MLP neurons of a small language model. Each row is named by its layer, matrix (down: output weights) and neuron, and shows model dimensions 0-191. Each number is 128 + 32 x the weight over its row's rms, rounded and kept within 0 to 255. Numbers have three digits each. A neuron's up and down rows have the sign that makes its largest values positive.
A block is one neuron, or neurons of one layer that tend to fire together. Before each block is what it responds to, as a language model described it from the Wikipedia text at the highest values.

Responds to: Word-final name fragments. Short closing pieces of words split into several tokens, mostly proper names in lists and tables, such as Dunde-e, Ahr-ar, Detro-it, Willi-e.
L4.down203:163134130139062116078121172102154098142144132121158098133091145158146166118162131140201134151198142137086154101106107145138070192118092144095111140149098196091117124156153060142175142108110083128149171058194141109136081133127079098199124180131162128139153150105113113115128108117132137152134086132128119143105146154177107159116162083176133156128120132133080112143148079167163094126105142133054098109139152112108126089152138141220099159065173083149104122104108126182192152126120147138106146105149152207137074128118132121031124138187098124083114171097133065148094061108105151102

Responds to: Word-initial fragment pieces. Opening fragments of longer words split into several tokens, especially acc (according, access, accused), plus cont, mod(el), progr(amming), Sec(ondary).
L4.down253:162102126088080181152092173159123149132132139098124038128172168125133113134157101102129093177107169114167139148134116088115137102120087163147148111097124066162128104108161176119078133145112184130116111131173128093146118183168144106103107072099169139126147169096175138135116130114133117145155135219179095087102133135080158132081142146132118119131115160113120127077106147092149135173176098102118127125110114108099108149106124139132114223123139148115188115139144143113109110173150142161157169106108160105073094167130162105150137192148167103094145092080135058202138125165106085191

Responds to: Adverbs and word-piece fragments. Sentence adverbs after auxiliaries (also, not, only, currently, ultimately, merely), plus the fragment acc- starting access, accession, accolades, according.
L8.down36:118053085179135050157133156130104116166092165117106086092103126096131140130110096120119138159127040114149164175124082136101154115177100048188056134165151078126114145142159065124108118140111134109123051110215090102176131090147114168108096090137116124190106161159162120102130135111124113170166119141119136136090166104094134132120191108143101125097131130174083116112087081153099165100087136085096068093148121116171146108143135126101112165156143197133120110098097080064153105138096195136115077136155127133148121105122091117154165162098094168157143133103143136111154144174136139178
L8.down104:133136099150098143090129121107049120154139166122081161100108126129177093139142051128118124112111142132164099176121152136150091090128131153112094114111120069094109093049112130157060118147112149109111123105099112156099071137086102093123180118156138134211147171160219126086148104073121072136096101111157124080116087185118192124121161099088111105086117140099134094077121142140124115102127133093134104090197089098174133131116115111095146152107131138090159177159141109138150180099095138172075146165103104150135104199146129111173105179117179127050063082164098099135185127137115097060
L8.down232:168105144084081112193153138113100181152105082131117144126147161129137121146100125118105142133113173111077128091136142103144075077110125101066043153133121045121162102113112133128066114161168157165142152156162179187111124160134139188166117096090083160142142166139113176083155152154118078143111129121141160150075063155070121125231125117167102141116092122151107085120120129037131124181118138154144137141095123157158193122090109169144090132177163153095139137100151184116110086128142147081158060130147164142154074138110118145137147121079110155139062074127180201129134122102120140157
L8.down350:147125143098166081099133161209207084086178116093116131119142127081094113064133084119143126160120151128126110139124125125111176127102142197128107205100115106055138141132112152153162101143127134123201111135176145115103163153119096092139141170126096077136170126154109112178090152156144169128131147052142087104140126047125161113131197104088159172120165061107141161110125153180147134107150129097128134124091194134054090147138125124101120146065136161123144094122071098123130113119097142123121125124182127175146173141137182131159140070140146108204070122122136074139158099137099147071

Responds to: Word-final "us" fragments. Closing subword pieces of split words, mostly "-us", as in Constantius, phosphorus, Census, versus, Genus; also "-t", "-ol", "-ony".
L2.down37:119110183160175112086128144118138131098121101144150106100091165126176100139072148072156175104128063109143158132142063118062132104113105128137078111150114094087141192078097107134196122125058094142098167151086119159089090138149113150141123126117093117068127125136149121048121124120188105085129096170078106177116107143112173135162158099097105172109173076119147151183138144107137117167163147138104153137180104121236113143124153155128114108119147108156124134161079111143145161128190117099150111158087104178146131116067132155186111099119173168142153108076172172151097116119104154151
L2.down57:166185087158103184117141145158091085145181152130118158138169101139140171115099150115146165166108150127130101162030052109106073146114146081091155191097132074141140126139086148110096071166079151176121156145102174153160121167171150139115174075122154096140087117115133129109132110156103092122129121150157074115119137119153144121082173129110129109159144121173144172132177101161140139145168150116137126087122100103102171118130075148058112108162127139156130138131214151120109118120078100125149116134113064128144155122121118154093124146148116166155083100108151088183101152089170115134
L2.down337:196123204173117127140077178140131100125131133150110132151104164138082103086107115091182119130125100170153106175155155128148134086149164188119121146162170128135093134105093126112123176128183148105161109119096162098155113126183154161149060125119106204130105130114103124115157202164086136121182091161181174109123090096152199168130088152113087164169148162094051168171105119121160141067150101109118130142125122124159157110139116135181128144093170128094126146125114065147101148099079134116121173198147101149119188074150083080153120072123079193087215127163106124117084159131103168147
L2.down377:145132093125164161124108157133130185143123118121152091155115112153172122112059150081083137140163137131164137136118175224194121153119108175122077101122084108128156154090088150180081132157186078122165059172131128118100120128163158131170157079068113108175050119104125177104205144125124102139121139143133156094111106137146152067157156150105095135114172083114118120113124117154118139063159088144126077098074104108104091130114121125135095169158147130114160116132135122184156117133133087179138157123057170088130157109080072036173108195109076137110167091105105150110195186113166128126

Responds to: Year-prefix digits. First three-digit chunk of a four-digit year, such as 199 in 1998 or 193 in 1939, mostly after the, in, or a parenthesis; weaker on word-initial stems like fin, own, join.
L8.down84:115136078126173149077133087123150128138147082165079071126122128117082056117147131101095057192060110109068141099122115074069121142139149136151151112123114099143133118128128106064105174083125144165142076085190079094157161148145101116103144158120100123128109066076083119138126145085139140121130112152126127157142101144130156162152144155151090155160070118169142208121119145146102159136153137152091096183128118092066162143125126070104140068144149152150065127189126119125122200146148101151165193119220128107139131145118139147180138117129123188151124101125074108097110154092109130100
L8.down211:127139124115069156056110129098137145115140067133144143083149134108149101117158114149164151102079095107172076200113138129162132092140142149111129131142159092133078148113158090181144099180104102135122092125169148209105084143087160034077119109171119191093194120164160116151134146117116134149133080100157127113185091153123114075130109137155142076093139105080158136154073127086110097140113110161141083150150143115195080143085144123131129158148134060120116124116180133117091113076124147064160162168158125131094152075145120127126082188199116085092166102121116142089132157145133153160
L8.down296:129058098106131113133121061159136063158147124153115159116119096110151132138121113124110087166152130124104146218155091177069106105090119087103114121097109121164122104115171137126075110091123115112146110154117091150176180144149114136119116134100066145119177072167091157126104148185092106106125126149136182152105164106092099157132048096150131096101137135130116139158112099123072184178104190165161095056184124166127113102058140126096111145128164120114094161104131087120101116069130149146241076178109108144116117063095154135094128102125168138092137174103123118117146183137177117141
L8.down427:104096087085128129084121123139155179173093107132133143079081181087144109090122131150139101131158141121160135127172177152130119099193098136165136140111153083140107102137085134164134111203087096156116184156083131176161149138120078082135097130190153146096112140165140190106135135187126133184106097123110222173130107076140196119110164142149167172046134160147123142136161125119076160168148077132061161124159125126088120129105130126110102102081104095183117085109128076099151113104131221153146139136110124114135112076128130117120111101219160123079144151126087120117117080160151154090

Responds to: Number-ending digit pieces. Final digit pieces that complete multi-token numbers (years, decimals, times, table cells), e.g. 201|1, 10.|1, 3:|15, plus "to" in from-X-to-Y ranges.
L2.down179:100150168069112116139071160140209078138130126120101118124153167133115127131170092114114116119143101106094062111101128128149159108142215067112137042185127106116089177183095174117121130088055122184151118154145212148155124117101144131115115161157134134163085170121162155137213124140140205098126123084160177091130144076095094119166176146121100153138112111110092082125111126088134131175128103127074148102152106095127121173131099135133130143081125126097104126139144134106102125156130075153115107136121160174153137186124133099072113139151138102114113140183064136095094126125129110112
L2.down221:138154198109083130153110160065154126110125102114107091139109109124113082102155099121071093150139106076100119124106132145158131133138057110136114178141124163100062136129134098100098115090123109074151100166089128137163103108124157149123112187155092152122111112068121120153149069147118144161150171110190153116150114098108110105123121136122075134070103115168139105080108168142114103171082135060074112159066174151183167119142094180156084149148085146132146106053141083164096107101129126120110117099154080174194102105187137084170175149154173070186188111095094103104123125161138139180
L2.down356:095186092142084164100095138168168124084124106137155134126118176128129121137097131112179085148108111047135159150053133108122117086111107163099171176111117056138053146092154079170099100109113157169135187116174125171100094133122168133158126150117134123149147065077093151101125113085127140124090129117141126177101089115169181064143148112141118137126164141098129080159120189169155108114139117123092112067085137142078086073141161132157095164055114168112115119153070092194144167114097125068121128083156137135174155162124141113079123098131164155100125107142074146147172143150118118167
L2.down504:166174124129097103154111155191114128120147095097057158138132156145112098141153099100097144092106112134111113109142121150126167118143120143078089161060104094162104150150162148141089133042134106090171159139084104202111119069101085127178137122117180117089097119141164143122174108126116134158112136119126164105103110172050129053169155136098055122068155150152124180096133167087112112158092154174136118123163138121147128127135094154156114161094111106096139093149137103121102126140122111130131141087143101141077147139164177148049096106145196145145142117151104152096193087130075131086

Responds to: Word-final subword pieces. Final fragment that completes a word split into several tokens, mostly capital letters ending acronyms (MetOp-SG, DKK, EMD, PRS) and endings of foreign or Latin words (Gattung, beccarii, granulomatosis).
L8.down20:070113127160096149116145184137052102079093173171154178158118133135152115122104107138139172113147186103138195116145124136118064101101114060137162138099135087139150087105107102161133136157204095172096106132107143118131106148185096157150191137082112150153108106171148135134156109176122167089150127114158148120100137122108094090080102106091126128143115162188179127115144122111096174125121098159087157127140093090105156116127131122126118128209071114133140147182095148103129122140162104146144071151079151125075064128121090113070137125156155222112139197098106125130189063127183164144
L8.down333:123106125112155160091084158167138083146146088101120152136127189134118105184075159131153090081161143138078059091126111104094083160147169192069115140076066155150156104089144120080108067106143127109146148104083112116119148130146180143111193097149115090111162115146051113126157166098161161175055083126163118138132152160083148165128119096085174154169077124083136154127214164140117097118128096116114139143130114136110135057122117157131142131122080138155123170162139091155121120085172132136142123145076106160079139103138080067139061122153177123170113170101108129108156107119170161135
L8.down454:032136151112161080102121115087125092153100095136092066178154182125128078090102117199185128112065202142123125169105098175102127144127054114150131109057125037177074104111101124089158156121163053149150149097116174185121149120126130100118167117055144047133150099119125102161095086085151161101142151128134137154144131125123070110175123145134167080141125146128123115158177132112133065141097155129136149149123163105122178114129176091114092155152118183148105144170078122110153112135167189148148142112117078127142131110166099121130166172143175107093152140123145174136149092149174114146
L8.down550:147140078119053095118106129089134210110167198119191133194127143154096119169154169114142148153168115117025081154129082086089122144128099094114187176102155126166083094103153073114118104138127150134128129144143111179092145165156129136149164116138108098152104135135121093128142131138107156099076123172113095138188105170125183107096091135101139094128089170136128124133160108124085167077158112077102114103153125123144173147106110117191141119074096077090067156176129108162131117130115123146175166143124189124147139136123110158138050051115108086124140096074095123126140101133116096112

Responds to: First-name endings. Final token of a person's given name, just before the surname, often a word-piece ending like Ter-ry, Stev-e, Kev-in, or whole names like John.
L8.down27:142164099153112157093128084172103137145164053073158137133093158093152132056151108088154149151122111148128153109172157128186197140102159135152060088162156165085107134080105136148155118140134145096085114145131130099115133135079093152184137193178048138132115142114115141044153117133193169124095148108157136156178064095085118116125135160152167116109148110108149098097104141146162106138159075186172165123141131138057119131122110097136117156138139082116169149133146150110116123112046071133145127057132111169140119120110116132064103109180134087150148187057096147159159120104123146151
L8.down32:141090114134078177067105115171112118106155154148154139163074142170160104020120107119152076126175186109106150127101129134116184172206160118145146142150134139134129126080139122173198124148169095103143136059092136092081157129078142113127152144116137149122106132142106125080101128166102140128102136136146098181105133046150093150112112096100194116101111174108153148116146163131138064160122104121111051119144152116129090117115147202204185136130132064118076169130132139121159111119149156121081159153103133153181127114102118068124067150138123092140164147113136178074104120170110108102
L8.down77:174077138167147106128131117150156137069108186182131128080123151156084131091108171085121091149172106159116135162091113101100172115145131113097141113138072154111113178059111146119153102105073117088133166120158145148061114132036124142098077140163188136152142129131156131103124107139125122154083115154123099145101154100204137169107096111119131136079114162117133083125112108132143124151045132108066121143167164063125098043113126146167143119116097116154080154154091129133107126158113167068102079132069138135173137156110091126134128171045105130080151122179052110104095162145057114067
L8.down450:110156126175129106110111147145172100046075088167115082144078121128062137159151113114172120110169183074120126172082176166146187086169092170144173102094102159130148135071147166145183142148126068118116156080118081138168121159092166130132134158079181112149127139086159161145131142080134133114112122191139148175144165093190100133075120152098118138142094147148137103214106140143159142141161100119103086110103164133106121170120176113165127168161151122189158095177101127076175135167131104086103131107087186164209079179098154160101161125140104127101119132114068105110111138166025131124

Responds to: Closing digit or letter. Last digit of a year or decimal, such as 2008 or 100.8, and last capital of an acronym (IIM, FM, PAVN); occasionally "for".
L4.down316:182105127109131080177110138125094137170151214142101097115090147139127158098079053084047145097076059089130081171085157135116167109109107115095118171098160118142158132103185086088130156126091186169147139109158142119145122115113081170121103137157093118126104155152154132140190126141101126118136145107135166089086165178075113142118177131169152169180125091122128116137135155066124094150072176147099098167159047078133142108101159168073128163122126117147098210129142158118141135118134126125160166089187108126153097169168097113163140160102155167106152143162129144160099107162120118140

Responds to: Leading digit in table cells. First digit (usually 1, 2 or 0) opening a number right after a table pipe or bracket, e.g. 1:01:52, 1.05 km, 2–1.
L4.down533:044095083136115171116054108098106128157091095115126101107145118156089143164110168082154126183182170169173066104105169081106154091140124180139132181116099117109118112174134092133185126134098126146148140113104189137148188138162066145143112162123132123080090133137128146179144110166126085128177149123126123123099128096116131107158156095116127100171086123133102143189111112081106154128129149119148091153184085068112167187145202076040148212135147102144194088149096119099136155125179047124134051138137166146120113110077105134103146143094123126077123132115116125137075088111143145192

Responds to: Capital F word start. Word-initial capital F split off as its own token inside capitalized names and titles, e.g. Folklore, Fighters, Fund, Famicom, Fisher; occasionally T, U.
L8.down223:049193177086083112110129116126153132108175175139133070124130128081128099148200150180150114105122148104175145112114144144081090108118148095129137162106144126176184164113126127088130133114172115145096107129103136178112097102070146109238124135109180072190171091111142096170081074140109053096107125102123086099097181133103163114136123109202146103161136130086146169123122174180143141128163107180126163120145162108068100115169153096160133123167142131090126118174143088123139102143166142133149115106071147140107126190060127130096148116138163106097136134091125096163076156061101084101
L8.down262:100157100134192122148176126165149120063043142127117181091119083143075085106094112108139110177118159109120083114126116079147106111077216130117102106134129135111144102184097142155099129124128196104129148110117107112210148137129165114124136121109114095120153113145091152155103118106114107138125092122125111135155153151121083151151132111190113119061075126172159168112110145132146117140153117169155147152188140106122153145146123195131132135123124145178107194187120062179101166065114188163172054096102109142155156128162131130148110092074155127094157157119088145086042160162116101122
L8.down385:122085138112108170120055110073107104079116132126135164172146119136075123083207135121124169111183104139155144136122137159152133062140107124131147122106102096076074123122136135089103127140154104125144160126172176101164173130153126115112099150175152086119135089091137127154092179140105096137094104091095068126121103179087155136173098118098132125125151118145087106180130146124152115107196120090131155114139108159114081145139108142120119150094120021112150152117059139161115124150107189118146114103161138138185165113108154100161073117132147067137162114155098081126192193140080176066
L8.down572:138148178116129141146124085175181161136119121147119168153173074122134121119115125188127079083078127150130077153115153154128119109050123132095117107108120137164154119119154183115128176105153154137057062133096106161123120165098104116132122112124139068097198173193059130117107110168103151119179138137087166115167128135138152123172100158187090162053167159113111071164156131165167134107107133121148084122128175114126079122151110168064127114160129116107099196163131094173113141118152115126078092102091122109159038127180082111127131088142112113207116074104094091165098153076082082128

Responds to: Recent-year prefix tokens. The first three digits of 2000s years (201, 202, 200) in dates, as in "In 2017" or "(2012)", plus markdown table divider rows.
L2.down212:124109170165149116171113120169092110089168150125127157106100132126167160127112119175218173081111104154146126109113137164103173083130185123113147114113130190105113154131135116155131098101138086102095111140065134156089092074168126172155114092194083101138054161150121157131130123137114030143154104142141162144119179111074165065105201104113168112084153115148161078131080142107129114132178125138125054121178106126151050080138149100101185078215072168132116127114123114161080158123168186115110127107089111126140120121102103192144112113146166115127147077137108105141137086109151059106
L2.down266:169144136141145125157150094084162127127111163082069198041153151134095132140177114143138120148120147148198113074097169127086132074188106119110132102130155146122130090079138184083155091090138117071116198145110147236087078138155116131111133098137197098133132119110113158137174118132114171119145092162111188113124169104140051121092086144154140143135121167140077121059150121200115173077109172119181125131135121166134129136130117125128112160102084093107137134048124136170091092154134119121165118135111142156177212107135163147161096141126078127138157089115104180152088105090158088083
L2.down490:162113128166164123127161134112090119092134167145107155101092073159092159123116107100080128194131092101136115179164157167090150131127050095130158115161124145074150120147212141138104112126102113127070149106159120156099156101152141208108125154106119160141112133083143111151170165098098175137117120091125193115116145100102114117075104084089080089164129127155087121139114119055117155143136105126105120133187124178148149100140144127129163147116057087127131129105167139136108161206194197127157106086116096090158160035121149136133066131169104146158178089169147121170148136141142123098
L2.down568:146103112201155155118102129184134108106136135139150156115135126103163162144129174176151128148128134176112110136122072153106190132114143114080140142117174167075136134111133159145174065096140143137113153121112112066131158174123141111121137140120195117151070161120147201120134173151088174071124080090131205154149114140076147105055085134096068128151085129122122145109121181165080060097096126144117122125139124110142097097153133057156169151096193120107115186132128104143090070194121151131127101135074107151108138139138137136167109110100114104119131111112158056134075107116164128090

Responds to: Letter F token. The letter F or f standing alone as a word's first piece, in names and words like Fukunaga, Folk, Fisheries, federal, fatalities, or mid-word in ratify and downfalls.
L2.down27:079133077125123117131121107125086116171145117204140125126157086119101161131095124139159197086116146116111166170178145087057060112140133109111135119117105007110123122137101075174146152104124111114115134124169089075136098102132161130157149134148155044096118036150165118122145098152169122078159095075218105136131165111162206118105165149119072130091100124143118094109131119106146233110169137088136136166140161124122145146141129116108130140088122135139090091124123112089098097087135111124107116151143133137155101127106058141121123131067127116174153182095095131122132137140139072124
L2.down67:119102142155099084123136111164119141103130087120217107096091071082180112127119098136174139144048143161118080124083119155126111139177166071168153167088125098169124106157149147122128101165122064151175131106147123101186129162155179149118116117134172163126166126154082110136207158115108100141132097207131091141125131139224139129107105174165129139206108171149113070066109133165174138146110135129167142165187162167116109085144080141113134118132125093158128148188162101107127087123124092091137106150103119141085096077154174146086135168085150125087119154146127070140147116154134101101
L2.down306:098189118145156085100132163157123144067143113150192133118135114159108109119114108121118130134121137116107099128091132136103087122190184114174185178087098079127130161138146177128038105117166152150105158114128077158140115108159201106148101094178119109089142108128067181089123103096146147141136146141136128132099148107151136122139164182133113122086154195157109104090173143112191114095164123151117126158142133117131099119114088103122097155156175054151084118095098139183068140111102039128187120137121107170151125144151143165123090089081180106114148128113107059129133135174161061141
L2.down374:165142087116120169064106144206083144128119104172185108107129126143133084098100114153165115175134195134132116080141159107095099082156131103101110136173109074139155146141151120144118158193135174144115119207106155195140108145079141143168111148095091168114133096128071137079143106109105093156151108178123087156068099148106141107044193118109151126163151084154106114039092166106141142071196112144148099119150113139146101075081107162113116156109107172096091152134145099116089088171138097099078094093188103125172121140143132137126090129146121120139110149102075102115101098140126084114

Responds to: Range dash and name particles. En dashes linking two numbers, as in birth–death years (1889–1967), seasons (2011–12) and scores (0–3); also lowercase particles inside proper names (de, del, van, der).
L8.down63:138116116122147163123187128199193099161168187132112117128199122047194097114140153058087138090090111137159163166144139158193117133137142152118108115159129150142123131100171137100186092111133166135193113126100123110114134196149136158142154076091085147125195133149156111094187156140124084071161160145161156103144076119081116127064141171128135123175132092123071095097126083160150115143149097197166165130129139057152145129097086158128144150091140165164117112156146149109144119117116074151146125148132123094145191101093103100122145115055123142125104083137180162131157138149092154131
L8.down70:133153153108102129134115138150128082089161129159098164080148166154173089139136091159124140184157106191136072146130090078158094133155126119153150135105144075075116085116133093109146150145112052115149133143085129171093104146118042106128143093157103184178065094057149146152115115105146118162126120151175148105160075145157105146083075142131090101086170128098138140089173167101132128111126130074109197131130099194150145144146107102177115092136116181125178143192124102165085200090088107153107168197148086134097131099127121182165127150099130138067145150092119167122089150154111105120
L8.down181:074119104165106159132101106072109156092127153052142199076083134131096137127145174126088148072165137130099131119105100115158117166166162124064150144114147171086119131150157165127109048158091177102143126156111112147084116121064155183089108128128078115159142169096090147140158106150137108146132139142103100152192095149149167133089125153110094109149106169123106140166103173152076142146133100125095095122160119127187082161107087133144118161143125098089101119125124118188111128184157078106097165054159145154102176143153056135140058205154082127088153095118141129097154097177098189169
L8.down414:131186119125158091129119130163089073140171199174080120115137113077156110175180148141114037154104140093113117181168174152172121136131110146164122136112168099110118178102160095093139160146154156179133100103118170159166158148135189141094079136059121153128176123147142183179098159140187101116136106139189136129131162120090106115166134155171137139183107130127039159216119096086130104192143112138117156100077137117125144119108119162144104080134118135111126168098138158111141143098115169171126071102127159081110108091150115075086132100139101147154122152126095125112166105114119071130

Responds to: Numeric-range en dashes. En dashes between digits in sports tables and career lists, e.g. 2012–13 seasons, 1–0 scores, 2024– spans; also word pieces like aw (award) and such.
L2.down100:195118118158123098136091161142081117149158110122076141177104163150147136124133129161089186086046103096131052111158066124086172111121070163176067108137175171087106187094119110077095182131125148114178062098098123083130166098071120119146141133127104124100111142087126175148181110107100040128201111145128133131148108121120158123125115140155113162118106116134109115157134137175172132181129143124118136117169117112121096149116134118118092125149085118158086160154127155048065163134145152133131110177181086123108176115081124149099092124099130116167101090099135130081165104220165093107
L2.down234:107106151118125029117140077178144067091094153087139087157100129079107104118162156142135101166128080174091082186137105083131134135114139135163060126097071143181097078120061146129123109173189088131087056097115130092153132189147179139117137163186129134102133133109130141122157144116166114173070138159088081093084120150128117108151133092141145164164126082121182174095110190172179112130096119095179145050194163103133148093169155148076131126132154140120115148168118093116089107110145145129132150100085162142171115127156089136131141058068115147159092105116104200179130120154121160081
L2.down401:062127113180135094135125132161114168101109096177226117118099126099102113077157147105174107104132104156112082183112157128124121143096160095166127184099135125154146095188168127090153098124119095160110150117143166075137169129161116131110089128107103115115161157118125134143077120176122100173135142182188151107144169120142136132135135159094094072111116086122212128109138131153197095176109102139112172092148126170140114124162133130174098163133144181128105137114133105090082167138110070037106102101092122123100144175099138137151112207197178134118165173174132133115103122101153119125
L2.down508:168120112099107133106158048090078116159129153217114122108139092136066141096118137158122113131116045193173157163113120121177142139122115135052140155118121118149128103132150094143134115135171119125073098157108092080150103073107111102175164113147105160161168137171127120119097109210123087133101103161113082126136157140110166131135176119187115097205062123128107144156116133187116156127144098179125142136119148093090146112133136127158134158130118098110203124107143130156161100119162131121137105076128173105188145163048174079158172135156130097168155111112143105196107148055129120131

Responds to: Mid-name tokens, CJK. Fires mostly on CJK characters inside native-script names in parentheses (鈴木 為郎), plus given names before surnames (John, Charles) and "Division".
L2.down82:111121144168123153156118112114068085140160111093138185113148136117099116163145159073080070172146104089119123112136057157048172143095150101151124103097134160167129109164080117150104127119194134177116133087089092110151138120134122143177077138136129160118084185112109073172127126118121179105173118119117118147109123148123148075117088131191075058080109190110133065157100083145136136079174123114108114086082110143121169138141163074158169174127149164122057153126147086143106146149106186093076141180133107102122108160149136132106104157111139134129091129104083143118121144122111155025
L2.down218:157072156186082137135168111062060162105103165076135157106102147148125142161162128098106130143165186112150143072135237117153118070126120080044115119105041131152111115089115109117192120156148115128132105085184081094109113166079171100125089112132141121068137136172132086158169138156165100090089115085121072108146108104131119087111097130163107104104116157098161174096112106118206145106079139122114095122083148120145120102105193134152151199085157086130107141153138128120122126119064162103161119141115119104191064125169139121103153166136084116115143154105137100101126054129108173093
L2.down480:186115118135108141069141103196135123088116160181084143150108137105130175073144136129155086081136139082118038134140157104105174150116092122137103112163141153150139164124130146095166083172081097145148165111176149095090119167103136122148139139188138134164080159123182149089096089060102078101123085141090089161146190146112125170078119053162132139144203107093168116141068104109162121144160101145122151067068170085136131084147127116125160156117084077046113137087099101153197139139136128170119151117113085144087178116191130133110123126117106184178088160104140106139108142108115143152
L2.down510:196154159121162104138185085111099142122115120141152168096126195167130149136133132162094153148105120138108170128127096140143115091108102119061108142134075135132087133110079124148180164183155090141179181163118180143082082148075079157168133135087172092150161145157074132180144158160151117144113090145071152090164124087117192087140179109219118146128155161111111154112137167128123154106079164116091081148129135069131139071091186096171171169117114075134109127133104139083113105143203091068075170144087125124170118121146157161132143068091099125145102138185169098173129118101073136124

Responds to: Year-start digit tokens. First three-digit piece of a four-digit year, such as 201, 199, 191, mostly at the start of table rows, after "In", or in parentheses; also "os" in Pos headers.
L4.down512:095083170140148174093095123157139080121126209077070064211142141131157173109159163082176089124107105102136137146146121123084176182157137113114109170089129150175130123112131046120165182088182155087145081037143101149113127192145184105140109128160124123105110119175140125180098112143099136101168120197100075157123102089184131114076126126144142142185117144146148142119128170147134177163142124109146124179081144141174139108122041141107162139130139089058103131117125138188139182178124108093144119141143113150129102084114165154109071120072197117176154116136107102173116171178085109148

Responds to: Table-cell numbers. Short numbers, usually small integers like 0, 1, 4, that fill Wikipedia table cells between pipes in sports stats, election results and score lines (3–0, 4–0); also digits after a decimal point or dash.
L8.down8:064111134104092113124078135137113098183137165160107118137166159136134146184110090158182155104168111104108110170129129176029114118157130145103171090144186120089112098123117046099147148102085167123109149126145107160087164135130149165107156143119124131145107108140116151094110161108088134123080151139090124141146144146100114108130149139070104150148146150097138120164137117145085161119088101103141150191108146100120098121058189189129151000165168086108100126102138126106091103035141100122126093112194100098100132109084192119164142121117130145094149103085029146140082105104163097099
L8.down37:133126130098088080113101113134135119144090154098130090083133137106176106113133105167075144143170122133078113122147153142069146125170121151063117071089106085117117159137159089125109116160105068130164131103131131202130106104130130131093120174007080110177106120063095122147150167190158159122132121151130221130154090156118137142144092089173124100127170169124154146092136107123076125149060132134142129148145140146081121178090147111139160098098117116138138176131151097182109127070158144112140141165160146160177095071096131200132144170095127154088152085125122168127105086155145166126
L8.down356:218160102124122146079078146122152105091149145094092096132122175141106135090123125106107145154038169084055102110101125144120162113142144146100063102086096069094131116123138104118156126132130099126204179104114150154111102187145094157129179148063166137128099123138075075175137156117130130139069132142130097175116110120135192122098113142076090117114145100174122137124123123111106113112103199125097141133129079156120113168159166139073184091091082160098121150148172145133108151159112155155103092125144093179123076162100148138160129165151103049128123186145098114115203125126101081145
L8.down446:106127123125135179142125166085084091097150098174128056147239155098149161099113094047092082146157089147124100180126101094134139154124092194084142094107101146145066149104126166112071095138146116091126142064116139146088121096136121146130092193088110145121140122148097106161121147128110117059156093067121138108077075132071112154118144088078097128124155129177141138110141087108114117135159129098068090113116159062143181127090108139131070110112127151136089102110175133117111102153150087073139103084121150121168188115165138101129119094131116110138109148109115197101155079087147136127

Responds to: Year-prefix digits. Fires on the first three digits of a four-digit year (196, 197, 193, 186) in date ranges, parentheses and tables, and also on quotation marks.
L2.down106:061171128132148122153125150169160140167170089185153143094127131122075177107170110142144120110138135166104182122136226147083088088116150157132126136087141143190130153081120178146148108150135126158164131104198132154126061106133169162161196066146147097161193115106110148101075082142121088124153154162138133113137169131094088088175156099137140100145120162186086085149137146089151169089134158116179077159181127059133141135141097078117174134099069118194153109113103109120155123096111098162123075138098094085111115128126060150121138096186091122100098144158167107116146150123139109094
L2.down112:108103154103087116109159075155161128115219181081134138101078149164131163120094141163150130207161132117154058190134167164118106145157101124114132105069108155156074178124086097130118111144030148137144172152135150091123078175122100129125172142187156129090127068118116201164072100129160221156161145145080107112149178121161104163129093109110102117089158135123128133078145106097126138110099116161079139141096189126188153148145140111126174174160134101097128143133127144168142136171146090134174135116120146110171079122165066145154073101117097144091123067191159081141109086114112186139
L2.down486:127126137150110172147151124060153173075156103132118158163109128126148135123136236099134081219113149105114151168113131225142124093125126116141129136179149121144114064096143083148161127072093102153126132122136114124175163069201142122071171081156180105124099121090107199109115147119155103112130120123106161186169165096171130114158120121151188118145124109192141147160145185128128170103130093156191093145141128148181164130127124107128091155073148101132139107131111142193106134110154123096170210118093119075123159076163125125183116099157142144153130080131179083111121176099116118154
L2.down502:111071146109190159134141117180168129163118102167152128094140150125169110166152152152129159161143165180134108192163148124087182127121104137135208154096126108166153088122130182175149062143113086117154129116136108152165080159118076153055166099174108112142134096146084091125117143111084093157152099100142164093173116168067136180175121112154138119117126095183110165133130117137104115105121106111137129170141153150149098116176105148106119154128136140121141095171196105166094124131160094135186185123075104106161104126164121152190148089112137105124076081089152061117161177134196136124